From a checkpoint of a small transformer trained on Wikipedia.
Size: 10 layers, MLP 1728 SwiGLU, vocabulary 8192.
MLP neurons of a small language model. Each row is named by its layer, matrix (gate and up: input weights) and neuron, and shows model dimensions 389-484. Each number is 500 + 50 x the weight over its row's rms, rounded and kept within 0 to 999. Numbers have three digits each. A neuron's up and down rows have the sign that makes its largest values positive.
A block is one neuron, or neurons of one layer that tend to fire together. After each block is what it responds to, as a language model described it from the Wikipedia text at the highest values.

L3.gate684:411524470490474533609453442525534543550461447481416524492458585458556513544423539559487411489545438512530456523551565494517515452498519480446458531399483584436519481607470458519518472457565488596461414453647511504691515447411446566508548525494525521495458540470436496596530494553508500441
L3.up684:449572465568483451450487548372458480430518426514547509549481544488553486516460520567559496544527498414532564513638589434558516470499533424448564570518449536426513517558516424547524520473379465475545504499421601481476508450492473536549473498443509541399595393430555539481513521435443571500
Word pieces that leave a word unfinished, mainly prefixes such as un, sur, or extra, plus mid-name pieces and Spanish/French de in proper names.

L6.gate111:472570489490477563496436552522465495574587526458504544475453529482554445503517482472441528503408530515483463548495502489462513544451494423431486571575438598465492561465484501571524503587484502454540528511497514502520493541422359484531510515476517533486477491498651488470522460540469490482
L6.up111:533558519493506493555449484521463549501464578417421610406461508544530553547483450549484471452589586461514535514487554418549452441543469505442565482518500519522520514485461578524490480458508458488591446508470513488530578489455381424520565535505486531359516494415528480504521524452521610467
L6.gate182:430488533506479486593506475485438560412569515550484462363511429582461515393473488393530496544469582460528590535498529498430525528446446502508578435505426560510478419514439448509567436431466455424504547457480534405572496445502471533404476422528429491482492523517526548509410494482569529513
L6.up182:463467450461526508469524467497503686492481506510493458485519508416464450448582558516491531443555508380547430432559489416565520501433515524461415482568470481509457514505493524583464566541507491517488489427558452434524569492554529440568499506536554522514557534413448488506496415506593496550
L6.gate185:481534396535487498492451558530529474584525486467569515534499536437479486518423500479426489497586416477351439557537485475430454539422591496497543402492491548503514425490476507447447519476604616500541503479604430510491503486494437466502462432447512533525519492550497410640473420460540530450
L6.up185:450363498529515602482536471494553571438537467539504576448473463581482487441483481423495497412445489435508560551546409582414478414487435477512453460627536471410540457529532603538530395437507523502532475508490493469541553531573474506500484523411505515428585487472510497431446477481617552437
L6.gate476:519483494540407483508499487507515574583586456491627473426539502472563512391427482542506555490537522454586484549577508471495481542487553560410533486441426406491582499517517507516533445527492582455481487401540516421514504491471499565553437577474489392639545521485425471535591454485515475439
L6.up476:467530438450487574481425509510524580510469504490507469498401635424492557490538565495408499482554493509509520463512576566466494458538537474533481529460544449538510456427517499588532398552614459527528417542458570529434533542518431529421471501541498457362457421410531477503560391443499596453
L6.gate858:549512446485530479553557472537518655555589468551593554611560457543535394521419448502535550586582502413492498461564498496429533497537581481436422557509586528549495505465542445503525399462518489466472475523504492454504556514507468542507486553448445465554448561423472498654568534506550562475
L6.up858:560566535444443505511554435590437513508439470464341469551467548485450520412431477427334412477506575516435450424521501492509482544501597485467396520522453490538392599518504533487494399473532435551496452377447569514541482610499523531565452570548588474501472465490445330567544441431386462522
L6.gate989:613483474520441405560500500496508571512559483476494481513517495406502482443499467488439506631578444492564509496452511479439481521475477454485514544611539479501494520532438613487459393507507458540484513545528408520475516421564545459441618396539451506455506528496499487477508443631550516495
L6.up989:518460578499485581481486445501509551413456409484471462478403472467478460518431510548520531527472493509595461573422542425512440451493521502480420417582367504495513604444537558429406471489493495453508607527435561514480527532543565495535444477561484490469491532527478401468586557490515477391
L6.gate1067:527506442533552483553449512543554468505454528497503456522436492428382539411518400470535462489525579496475478537410580460444561399454513559491462435542447535502413525430544466536396521498493534434507545527493583553582367550457508532475484469456526504582497440601510529484488520435482431493
L6.up1067:525589514516570474494650471435548510487518428567514517487551458448513619525476488466613548563523528501519487574527425450488459565514464409498518539464475392455493508507538502489472423555504553502518486446455425504565534533489489558490479597526507493520490527458591481444533543650525477502
L6.gate1195:536496421442503551451510552464415529528527492433425510463463512502498518551548445512487539540529464486521487511527548492452491495487551575432468440541487495500462547458455561463424427552440427479425488514531467510463507560522487525446507449497473468560415483476498407520599463492547583548
L6.up1195:471512505541457589440549431470476511505510537467478558577523549443515477483445453491538528520497503488481520447486458424445449569518478492455499433494461485415564497459485614470419445529482458549502526438450522535536638509546428541527517483580493563527448554521475499452487469466504597422
L6.gate1362:473459484552443507560577557390477567470492537461520522573493507518485505502438410494486599465428497435546543534527480514473519579459474412524474435511455582472538500498516590484547475532544428515502442590499520486424583522450603574496486548463474530599426484563472567524503514484564509480
L6.up1362:487576531448490519569511534524430549468494485487574467483442538536500490495534477488439484423526548490559513490481389461554484515532490480488379436412628454486474503429484492524472492467608510470469465483519517465479486539519467524457500449396514496443426528439496468472579517605533569512
L6.gate1442:480564459497420439443565531541490543485633442469476445612458484594504460551570584515557456529572524500543515525544521480468470403545531415539484547573469570582586535441442504497477402517473459473483466558467485510421495567535508444549577463469448457558500541551470481462530579456515514427
L6.up1442:494545594562480537436504479528455521566521482499497508494546514511494433486539444481517422440459566532461475419405463476468468474492456420538507521472467531450538438498573493498504550544485438461458538485538492457456455471483539464511450484600445515513595464543472495557516509470501517537
L6.gate1479:434521515546527528466507455470452567533480446523398421439524527515506533488384481420505562497506409450431418494458505538448549455558414557497509521538436502471482535480527503482512452501505611485605508479493467498469405539540513444496587492528424425571404553538542471524520533495468522486
L6.up1479:443433521504431507570476491446548468465470573591494484537458548557449469541484492473470493570466482522563448565445485428581475485517481494553454545500528493513368524355448422484473498554522461417603465464500523581540509440518539446531481483503481483491536480568538457357467603485485461493
L6.gate1502:479538479481473479532606483462478513386491489394518466478496507524459522495524497502442458478491507447561523596559520498400507432455420504499494423482474512470452418471508473562470556480458474450510592431448522536484530470491530499493499498499542541480444480557557482460491433506484542519
L6.up1502:521489517541571458527486447448536520464593525458474519419506454373464516443479489484528488505444544417489518524387501401546528459571502536483637456457499500443483507508447477533514529477411509422581623456460538467438477488510514513486541450530503565490469466506524414456594512512536457463
L6.gate1626:595429502423455449529447555440534531515466443410526459467495400507434522542497387461489536466504493395512504440471390488556547439442533463474398526686591543558457455480374577628498459475439532507515536471503540526522483489582433555489495496457459454534507479489427475492502600442459550472
L6.up1626:394633612543550524487478480560450488471501555455504426483620499546469527538489570479541545507458618502489554560441510511433478548498479542555473575548468526467470531426453509457548525511548604561483504460479506490531415471440577507564515566392592576500450598525463539473439518489520540528
L6.gate1635:430506453456498488502531551444591442398520379562479515456589561466561494511510514505586375493475467516640488528395405479555517513432522496473521459489490496489500511450482499528470459449548531515457515508560565546484481535603471539540567473506520464467550533524502451437486416529439527491
L6.up1635:463497552511432452511582475478479582462557514490482461410529430506601415516486562479551462565545465562565489482473465502519530544567529473469521540470492538547428478511407524549444490486570466497459643579463475451494593479525506496513485553444524483443546493444568492556442540475536487454
L6.gate1686:479442539519479564414495628442527442503547497552483495551533546461538519427470562579538534401558454567579445427444464550510472538479463503476540420534462616493516520486491552556428496564495543543544498406480567546539505499468441482524447557462463511601439499543490463571494451520577450508
L6.up1686:507524602483511451483483552495548526458631507509544454492572452405504501383496517617477432499527604473508460516389546580537477521569467566500530395597541543516548472507533518543412530567438464597490454494403509580542497456622429484490546531466530479491450486587487441495465486510476475445
L6.gate1691:441581523597460496557456516512521501504500547561500503467534581568510553482616468480348437525434546530541467514497532450588574529532499566448547451521531510527473581481478505502407510487508425559444465558514450530511506460543503461546516497456461469475492503582560491462477464500560634488
L6.up1691:460446562458448476541460519464469544466548534467528483490460468461478510528604484476506510493470540455433462441618474500547553522540530525400494540468568532464457497539414522494435511519521497407447501457496500450428545351412507542499585467535532498505493479477507458628402471511546486501
Word-piece fragments inside nouns for physical objects and materials, strongest in architectural or natural descriptions, such as fl(uted), ch(anc)el, b(rick), be(ak).

L3.gate1525:511458521557500554451614499424537576588536565452498536559500533497500535430492506584424480536415510458445446506476440484448569513564469549500493599491569495435413453605503535455506385519467580481493520523434515448564580491452594528505600440439373545449430592547569409549535430505526539523
L3.up1525:448474575493498514527487426465443451532501426508534478527574419562497468533448412518381402532437513480484555429551462466453515445464559535562460442597425454404551523529439567445440378475510503511469497433458488464597531457558456488486544489601465456586478587420443556426534513471589583433
Word pieces completing nouns for parts of buildings in architectural descriptions, such as n-ave, bath-room, fac-ades, plus adjectives like central, main, front.

L6.gate366:441468503577496529491483503510571500504523482442607510538571503447496576440445509548478501521540466485570527543546512524525488612467571475520481480550471552539514524539373516534510435508541498545488588488525497568602521494433526432539431563541518418524477507464486473439468468402599537491
L6.up366:473420498502518474579447502448592492483518509446592488486575493459562486426515507497458544499553483527556440530549436400414499549560519453494587524502504535562544433404544477441534501538574502471525491423499501427496475413515522464585520440514519487546531548535417526441458469544518567412
L6.gate378:542512368574483517505497475414511484520556507435461651530569484484369502531520523582490632528517481433517557582582519567493504452471466399458577512464517571490465349521464466516508455477575534583460514524469404530504506491433560462515548556487497431566473481528505524511519417456414499470
L6.up378:556476479538533425510441502368568539577520519396560416480602491449433510474551488601545593552486397386600581499429527469494550537538472492456473459560536538478474469397549522462541473531500421527465452515501405496518569414490516526411472469478459516449481529542528582549614499454456474469
L6.gate398:511447461530537643514545558544561590481458548479494505391477454347518518506515417545529451565499487529490511480472467529573495436550496537446536508564420593508487530439526567524510474515487409459475481499476579460574437511479569522595605528467488474589520483521550501478533470476506428506
L6.up398:444480480486483513541535529445544615537507520508383510493610545498495480402398444462452485511451592568527479470491578607584439480531455535494514569539513550469534588532561443438496498470481488516497506438423493467548495509549493420382433441503457557504585492470365478585487460593522549550
L6.gate452:526562514413403464420456450472561478503469580553508501543479540536459429490611558392408484578552462457560518528510460533489500471486520491528471468532523490544500439600481436502513510469487531425486544545459491503501564615454468554615573518462450510460482480482513552557546577493473406576
L6.up452:368482509570555512455574553577392511435545399454471451432459468497566448522502501514487510550532574467544554478467425517520538489508556394574515520479535536466494515486515583503433432540518518520387612518513429390511524530499469473518526562583502560415598504416444592531604491481521467549
L6.gate693:396468532517487478543479513521528458563548455511576534496383508436492429441497448459501512523404454443492384441481491563506479428459486403565458489488525503489496453506540522518578459536507513603543529415558491488502436490624430533573559454511545528475513514462455473486463549407569422457
L6.up693:499510526489594451530493553535421540444532518461536550536540483506485454442527480469537498512474533439515379436348478573511478433600473509517520484474492445497448530509418503433385415537513593527516480370475532419533534475586509474428451485557518542466538471478442431480515453549594505488
L6.gate776:404460550524534542544472534502461536652528517589487465436581411488492512479530489500545518477490425497498495563489514472530446616510545565534449484485495518450565440464573440553530535490535416429492549580449469528432549514520462469482478550529497507535566475434509518487506496518485509533
L6.up776:572521498476470492551506530449527472478472414520534532499539457499516518562529553448476543528466537470464582621472552445550457552542507512537467448413427476549460442565499487492537544576433498575523517557564607484600457605503425508508638499524413645495510592391520451440492454455494535405
L6.gate815:480479419526451473495526458503522464558409456426465539462463464570539424459445567513564534533579521516570509571439518507508407464468477532501455456434529604593447486499475553455623487506414462538544454473441554406488509487444449470531526477558484532506385547475540516534384468509436480530
L6.up815:507494457443579491447457496494574521489496484515564518487480539513534479514495556608480514423509520498439469502519584505450428495524512523518453498488405511553547549548454556367472547401449479520502482576463486539603449383546438452519443519548508545492516504563500534407542523446530460511
L6.gate844:495561375503475459565514422446555482580567490499524513512535466459410469477585477554578467507534478414472487527453481502477539543564567487528524508528401521506434518572558505557485541456504493433469487399460486456456454516441428515548370427520542468463452539520501476507512515510502515538
L6.up844:473471478523334490473434480446581455505489492408556484473471509510582537457543509427517495537578555490485527538513488483532483531534416447481506532541445485541532497524544543482590515534465530466454478442491479521463503521451501570551512553516555481537444512517496481526415425576475544550
L6.gate862:504523475477482571486544471516485495555487558565445449470445471418581504471507414449530508606467481538447515572570447553568522545486520566438441442519527525518500536470493458536473561578407632519448540426544576453449450465589573533493454500476469509543530574443472453491412537514419530571
L6.up862:511446475490531554576484461436523608443549474451360453509515535435547570440498424540381510496477412459512498485475451504459593590518482412525549527499498469528535461555504503480623506443481480500541539503512521490444457427418584549554550511453484444428454484547469555313551449486439530578
L6.gate936:477477470531518498462502369471351544551513500499560409574460509496497468510421494482491511434418423486528564534599445471567542516465587610476476488499528557492487374519538451514483518562498548597646499479538455516443385375454537548457486382520525529424490486551553450508554445536510432447
L6.up936:581535529453455447472580549497566450452561540528538491497496562501542555519481485458514384537493531519394499450560432490535529541580493511574577391563484524518553516562491417519396550462541461533506513569515479599496431485434584464561547506532537575519521505542554483514463538580529455542
L6.gate1083:502475475468421570569536518508380357534425469559542563488536592509442506459554581518558503581430510484451435406526484525465483585491551426575498422501472528544531415573536462466527453521498420428406496582509568534425430513420480536553494578504543585543418456452547473545476562597521554485
L6.up1083:416512377550505457461521585531505473427465474495500524537583485468575414510469509548461388628530499497572512542533589551549548515486591577543463487449498456603466529473469464570544513399497501553568608504551538498473475438566445502495466465467445577506429444466481506537463487356521462469
L6.gate1086:544614417442436520459464473472410524569581585479398614521518514450517444531485477457487520564457461527595452546487565541404475385420484508467612515517478504562500546493524420522466395472456517485393399551547525498453506470464470430483526503475561599542408485480527524436534511405459581482
L6.up1086:508529471490517552528526518511502401494503487495519514481464479511546498459476470533513433429559493463472469465455606562531588433514520399552557538515511431483502455527607620418430345474535415515598456507528587448454418550480491513462539607626506470483463456544578537520500493532491488399
L6.gate1189:423561436545515470453466496439542507484392562458572571591508544494522500429392539480500542466557528483500508542501527467464555467552533665498397544591498464514474528425490460450495470427600529571428464477542448478442512529519495513460525405470441588488539550517602581482548504513455417449
L6.up1189:457572533495524531568493496489543526424500471559514547486513560420494374486534563501510551530433478627564454508544565548450517456542435452445519528490503481558364514503581496518484497523533548454481542505395595511522456570430493553549491541486532457534458553495517464521530558478566492534
L6.gate1393:470452479511479557477553519477576504480494480408496544585572501429472465503479621509521551513536506580550574500494545478512605508525609564534423530441543476552497472385532555559449516390516468348434421445579526450530495457469516446554532599486514528431497539503428518590501465478512485525
L6.up1393:516507481430560512498524488519465428581483497484547415429498465493535513407498494518548545631554512495374401556467588396530449497464530613564570469445485493554561536479490515518484552383525467474429434521511506437494524550447473549503503459484464531455559617454451475573492451455481487536
L6.gate1611:479430454492470584561533466486566428544455494509533471591531497476386396474434606608470478536465532560434419573516499546562414477552542465538500527469479515543458469525465495457577511565586540526459542490459470526524463545550438416573457563384488456502537479478394469542461574499489495461
L6.up1611:454438524468543543597447531540503414583487437505518506462557425519424488472505540464545527553531471560520542505577467454533487548482530523482513559425498607396495464545552436566549476516531497565465519479373400466551561487503421527507555554523483457504537516482471494461529445513544514447
L6.gate1698:498459459476535455465498504522591509501468454510472470475460584472599444512546521506490492506402420408497519507590540516651477535584514515475516463516507425470557486575552483470505441484485576439417516562485451469408506481536424528473451356531461417476579537468555486486578526501405455571
L6.up1698:527528491538486500426560442497438550504488485568474532434480485540516411565500429439572607496406542523540554508399476489534463481532425409509461550531524426585458571511497530541443527467452537429445485511514425420467480434418405495419492506503382436599440528514507533474456554460517509553
Fires on the first subword piece of a longer word, most strongly the prefix "un" (un-available, un-usually, un-veiled), also des-, d-, em-.

L6.gate13:458500506500536485545534439511462551469529509505566523552497507434476549529513546526459563497508489454546598420498496505538542551563434559552551431458479541451595405405522468574441508587500545518485561474574522500461458452536509504508549557428486473549578579482479377468422426471545552468
L6.up13:520477491480506517514470550455497456470451437577463390513496532527549575532546442596430500475507572431526475456465594567486535523600521515520657531545538556504553508513463494554507427538545598517391566614475521539549500561554515486436518514407556522475456561571458475510506443570549568449
L6.gate277:462420491584487539472421505474543492450484510462499496516540523535489482512505437563452491528481514476544454466452529575488484513581433444500449499454490515458476493485462603508501519461571593498535504409592504444472479511503448418504586405544439545489462459592483440543565500427494462519
L6.up277:535348524455460399408552512486410452493410481447553426572513459467507557486540407481479434453551539482506452558522492478571500563611476480498541432398498511564519533500509599542511491467499530402526511424508406509432519557444408560507480472513491476563496455580562484530469510466596485514
L6.gate288:475512456624531441500466491543523513458556552444501515500477533469491651556615487506559515595465489479525491486496397498532495538389454471474460472482569567527591460557361542529471599465526541557471451491441532472477479462467504555528502481537531486482491602540410553541480541442534480632
L6.up288:520429484511568404412586508430466451533513464479527576494509451505583514475552510490505549496599515474455537546572446499473476456504532462510473577518456390583477435484484501504475506437433515511452466533507523462545502538551550545447488544464460469491498472579554511531555495492495483502
L6.gate404:434488542454467549517565500506546411446476483405451446637498503505530552455511487514434513458542513464546540515359538560480552531507482615499543474479491508423504522459395450539437479470490543413507487470494499425402434540466413510536403518435550459476510513602466419500486467515494490509
L6.up404:547443504459424464528489507441493562525497435496507491544580500522531628522489468452494517515512412478589501557459557531560505520470462617522475587461539440438520558508530489490445608510556562557425429458494603482500538493464596461525565535593467516506490584496502487497543574492453579518
L6.gate435:462533589535553536502487647477527527522439506501497554518517540500404512542418488480484447558451541469410491416464507476497495477482497545542511545481461520426495589427503495435531556491461507390505559477441510469421538398516557418494538538552402420590520532508522487511548441448449493479
L6.up435:464465477473521510467457401497455474435418558519433476484450500504354483575536474456512424582510462469495520434437544393532547530504345561501410453551400617492501418568499477515568467445499615395498400466570523598565545493475515520570565471439481638543498514561594508530544495429404448441
L6.gate445:450426558627527530584516508522515575574502524470472479468598508514523500434541456522463522427472513518470497592431449507483531465498460587578462518453507443432496539418463502469487446494472410566555536581546418539530565470438490519484579415475559543486422469548430478587400507414567536516
L6.up445:478495555547513513555532502543491466414470530533425488442436486522479480521533518454451546523457478501457576522457477578448467549490469527447499539311459540457536451445449557576513538468544488497524586443525453514536596452506593512469530412429488477513499547568467530432469494507526499470
L6.gate474:486407413455452471531433587583565478428569459461493459584481533564493567458516430434458528463443503482447569469508477546591511556550393517479466493548534526516448572532540521501529483381530552533546567469561502414462442566532479521478455527544432552567466549567489497537541508502460461513
L6.up474:521498509487571565522471548486558399407509474408497390522547522514522420502460620523519472490531537464521509461517466518500566507541495524406466465537571426499512453528536424461433405490516601534438514537468495409511626453580594521602512516517514534499504475543514541457499521618473509445
L6.gate562:537478433563407582418507604457572476572544554487500531423441545439545545510464444518478471501441456520551457519559476576515569473491530437524514474538541472507572448494355472504484436555505561611448496469504502552476424535511514565419560484535591524557558451523536421548467544461479488422
L6.up562:503434519434466499556411457460572497588524502483395417549509474521439465520473530494495452467503464531559490636510510555524464539506502559452595399525483484469613493536568458386503428570527541418552470414457418608459429529508575470424570470484464527388531559466555415466489478523603501375
L6.gate867:425577503474473537455558414486492494422597447413534523396448563563533533421438478501506387493543449545491481507485571556602552451553522587465493590496497519528491565469506438498505533516519477574412523549464452487430536542410472524574557515538462513521545468455485567503516460481376436642
L6.up867:503516454443579435534532492516431630483534504446527505470538527494501568469462529483504558558469450461591487531483514507555513420523463496508615531453558501397531428419535602521423582469577490548452555554461478559475548526515410494480590501480457453417577497518485439546545567480502428572
L6.gate872:487469550540420535495444543540512499350442518468437501495449436466449542460489502519531558485411538461513486478454582474444538507593511529479531404532483494447438532542553491444426458504548555402508530521512484543593499436514482526527520518451398436538477598524578443471456444519491530407
L6.up872:527504537487521566528477498439560509366534491536509494447506513556471533434467482549585548499399572481586443392363476547541400535602536497539542382593447441472555424462558578499429447441498441586509472516504509506612466495503405557482537455594431476534484562496604445569605514544467503581
L6.gate874:524487536555500426550491485504468542505517490484518501616472480462438566501537514466498485555478441528600515420577475496484514477539530532554540467475449482442517514510510595543405554399461494532529507519499532514495537464490566527531535640527545475539541544514547462421612561496456468527
L6.up874:472563483499496548563554485541528490545443528465508498544538522427509486480474461511574537496548538509455515574487487540496503455425506531462510566492497501466500504466514568480433509448553498578506532485558537469645469541340463573474493377472430499582467528440416556436564532464480387476
L6.gate1084:499433408537439446470568481522551478522515630482409537484506447568503541511499499504524505556549612471512471508500398548435500461489458598497539375489549511507491551504506471487463478568522564515419498537560456511467477520564533541534487449515499424464457463419481550450518490383470463532
L6.up1084:469397522564504495528420407487510459549542491532521540408550503489494505490460486468345497504408540531499525472381508450474440466496540374379497440398430422515490526506521458501527439415451545492363489491563494449381541545514546507490582463547506560482504448576458501430484552583425609531
L6.gate1180:499435453474470548473491548437493487542504573500466539502502596490496560495480582550414516472428434495524465584421524486494553470542416470518526452358490439457476487444492565598425587545452491493545502505539559519472470457502555541521540455381432456430486545552481448496454511590523496364
L6.up1180:504528466501528506540444510504504556481505382449474439456439505501582532479478547438477414519557506377511508511483447592513508474665497466498462536555546429440543473527585480596471465505499544440448637479412537499538517515506509473434489488420437573495553499467489535489628544498523603464
L6.gate1290:490432565464433492424553499542518455488447550473530518649553535635470548555542401490441424441487444529516598542409536529552452449492462567564470542582401398466516522494421538461535603463608546399451392583437465512499509498525429478461491534543523510605473567557503551485431526434534523536
L6.up1290:495466404494482465556382489579478504449511519456514442418426499506469529516536615502561473447542428337564594454453433519587482489502540481506451501405486425486426457459507483413446527544494545464551551507405483426545482517514547508473489502480480521549474540520497526443507563486366529520
L6.gate1483:515526474575498500521606557534491474468504487469424526510510483425563542485498463432469444516384487530629447474504467492613512517566459478531475502504516434447520546459526554537491431504478553591464562497542510441434521598618529446469450414534482484567569478547399542474502461488443598482
L6.up1483:512430456544486489437548472506582541450572550525388484490538529460508457568508474656434531595491457504513538547473581471556517476489489531551476473470463542546498564497541567475613593469462453463489545494445474507417494457465438525470570454560576488508457490493509511553480499491380395447
L6.gate1631:439486537432511443556477541528534520422490498521574495549564457496514548491433540561561506507478570435485458586507575524492498400512464601497481562566507422474461450446456612493615593490517536354565508431505499476444442530486465435523523478562370542498542482497494541523584447445528536498
L6.up1631:479478548531460453502482460558427529453510503415454511477589503510517555489506532629408514516567479550483463477502473533569496493499393524454436527530531435486533549544495558467420509476453472510448563529435494435517593472514368492484425498496482491495506505518583319448500520499525567532
Final word pieces that complete descriptive or evaluative adjectives, often in reviews and critical reception, e.g. unconvinc-ing, glow-ing, wit-ty, mod-est.

L7.gate613:501394535482515463532461481463591485548516526407522418492525550499418492394517485515447548463474465406554427504425474596501511500557405550449446555442511580466527487467474692460413420398493576482539653517471451500449504452454480520566538454510453479492453517512510483594510490420453494531
L7.up613:509497511550469540554532469491477481540518484441404504484552527545507501416521480539487511455520429408515514504353477503461498522564459443490487436493545465467532500438459556481408536461556572590534520572426449513496583480460566474591449484502391480513450463596527438532559596509486536523
L7.gate624:511437526565415387535504463421521539512505514533606488542523485516484524541506483477469492519486547492489502458521560494554574499560470500461486372499579431520542576370526531468365583482625491551471536596482529553482517452485515589447583526563469481458506548478531498533526558522505498451
L7.up624:437580474592421532532503491486636527487519446476483527513567540560447538559522623421453514492455445584518456475438404438435549502552504427510552515521501471564413478457489513447476454544508470505516483430517514520488509507582469439573583494493473585576565477468411500521457520472483454462
L7.gate984:442432491423457543476458528623633493528449501542399506477524431527543486482449412426529401516439448507448507485455514572571468433543515497478342439498467453428509532506486581538432512416512541508452545438542542465430529495515567435459446465512528494510472515435463449583475436468444443481
L7.up984:472458562457478536478543554526473468375487487417520500512537523567451506462518523556476481528442607406530514557486365520438434424477411460593462413451540471444461439452501598506517512419479574449510544592495522361510594411575496480504464469536533500532615466513386538514451479468559543512
L7.gate1384:495549472560531628493398520537587468468520530499525529549451516529503546431522458592528455486508457509559506514463471569486428447514581422515570528499566411474497543454465532514495531526523600564509618469509523563553428498495503482417580456484446439472548456521402524574548449493493621529
L7.up1384:469565514490569488540533500567503462518520457524460526614566567457576525519558510487540523438499422452494622541434496522384517483448489544564614522430570486516435534407478423504448466505530492540416490554445471421568512450490459536532531556612547556514497466506545489513532605577514546476
Final word pieces or whole words completing adjectives, mostly evaluative ones before a noun in reviews and plot summaries, e.g. entertain-ing, wit-ty, major.

L7.gate75:444468488551486553536503419515442510597522553528560491423461485556573497500477545484594484533392514511534488545498487471601510513516466400545487468549578440544495641532455475516467528507531624521470547464556511452458478573455569501552495488549475543517571519479467461523501501456515465500
L7.up75:529409512490534491601415534461511454555462560509472495503511554512509501451555422534561462492506513552463481528517532428473527510422481528552493470592624533486389480502591434552391461524543613507566439479547575485564452462480515573582429505513568471437603574456500515521482459514566486465
L7.gate450:588525501459521538452454497553483456528551474522619482477479406570446473499440465588533460563570500578491518539480461528495482592472534503499449458458496465526564488423494483533468494535521583510524489475395475470486443443492474512504453491501405493541461572504493510517583542552450534502
L7.up450:477419411410466484532520669501458580522485548540424546503604513525589413513411382585560406526549503450497518543498561402548506490511422439485510483415560457511493503496479443498544471465545555521506410467457421535482468475507449497489560522477465511446446448550476496433517445489511416533
L7.gate1039:495429611521544461500509551549535530533577596438549521520513483489441444484449446488517424520539487616575530547458566427504561465477495500531548594574481497484508457511491445532542530567560543430528510480466501532513459483460476567386531420611523449468490531462546422600532561531505512430
L7.up1039:486475429522584467515522454580458490592492422519537479493597527641555448362464556436446480526557506490505525512508385409559508639436475483518518648456515513437436520500386532468468494502525544597600510490498521510552569544508517547494460423451545543514594470442510527467432456566500527454
L7.gate1322:533494519460451574513469520476525490464529566480464486524603494520513530521477426619559492528543466470539465582457591527476459519474546497492576582607494488522432440505505459530493506526526606527559502552474401513536443438552483572577545525498412536390499518424481480580487576400533505550
L7.up1322:453420543566517608461466493445509531348505551546521458567509550521592561529444440457541539529416535547584476501459566352434473571388515541478456504518560490596517398598505525606519557415491459508520497471483427534491461576439542561538519497446481462542508493451512550526513432477498480543
Opening pieces of multi-token words, mostly the prefix un-/Un- (unaccounted, unwittingly, unfamiliar, Unique), also sur-, trans-, dist-.

L3.gate1724:532542492598548550524510659565574574473478517488541550591557527489512505461423507564489487474537489486556569513455451514613499474441524502466473446535512562493457549442427459492435535506462622415489437470439496545425421506520426557504507535509493559564525529583548458468478427575533553443
L3.up1724:480485463496507561536587580450573404543512475467539485551552503516512565459524471563549535475632474483491503477477414495563486441588486479517576566567516444465442545477455476524480507468527510562491466564419428594494478464439406587566484357512522500450580417502489467451576583464543461478
Final suffix pieces that complete an adjective split into word pieces, such as divers-e, consider-able, mod-est and ornament-al, plus whole quantity or degree words before a noun, such as much, major, serious.

L7.gate583:433501486576515558390510452491515573545456484512528476484488578434520555571406526523440514467537483491457548579480410523580594538455580507529518501540497523405389477455534543539449480495466470574538501462537483497465582425484482502423478522448437512494474460558520509463550456459545475478
L7.up583:513476514539584526471513493360427563465491522390532503479535613525479492520494433520493583541483601501505560561434498449399409473556509482437386499636531502483520542506542621569519398522531525484541504516545545554472468450475494590432508474533483498509519465530451529478468516428476554478
L7.gate752:465482539538581547477528568563504494574551564475490529499553597525547446577540519453525542503503566436472581465436487455530452492539518420516453451491469581511450518462444467542476480413514518349472582544472538464493459480540605551478509465457416527475516554410564508519468449495462614496
L7.up752:508486518488519495574537522477425633536496563436484536530497519543578575513437496426470574560453464388486427423549421507472539466525485530500471464496571529500473517485565509444524510522482581628571469557593567504530506493402479482505488487504485485537494547505514475511420507463430476512
L7.gate940:504459576495474464545536493551463484539445514401537513469417478564483491521517410487536570490425497533505486596509514421448535513548462536448431496503521471411444457465471503493485434519508509501540458448559509555500436538375505492512476447542464590512570487499487492466417487395604477441
L7.up940:478461545484484445458514526417529434473577563536564489490525492485408479595448481507458518561423523483463490369518439549508505512511444452495527541599501517505540498476536558493511551512417569418485565445501468412583468570493485587583421514507348506504436536514669455512460476505546559528
L7.gate1529:534453471531447507610464456459523445534547467560550568495571554519480554549527457458390596457507493679458420535612439489544479511514486435472497491571541563476519525481622564434442596480521459528580426480551543532557581485527503520467586571408396499437363497546452452519513515468426483482
L7.up1529:536540497545535538472571494408527517461538440550477470504465482510434475505479418470553582572431511483464454465453345439410555524482510525509440444538461587517509491595496491502476574424443504570498538623557513440430550504434435485536462567499428505526445529447551516422466498511533429438
Articles and function words (a, an, to) in descriptions of buildings, just before a named part or feature such as a nave, eaves band or staircase; also weaker on scattered word fragments.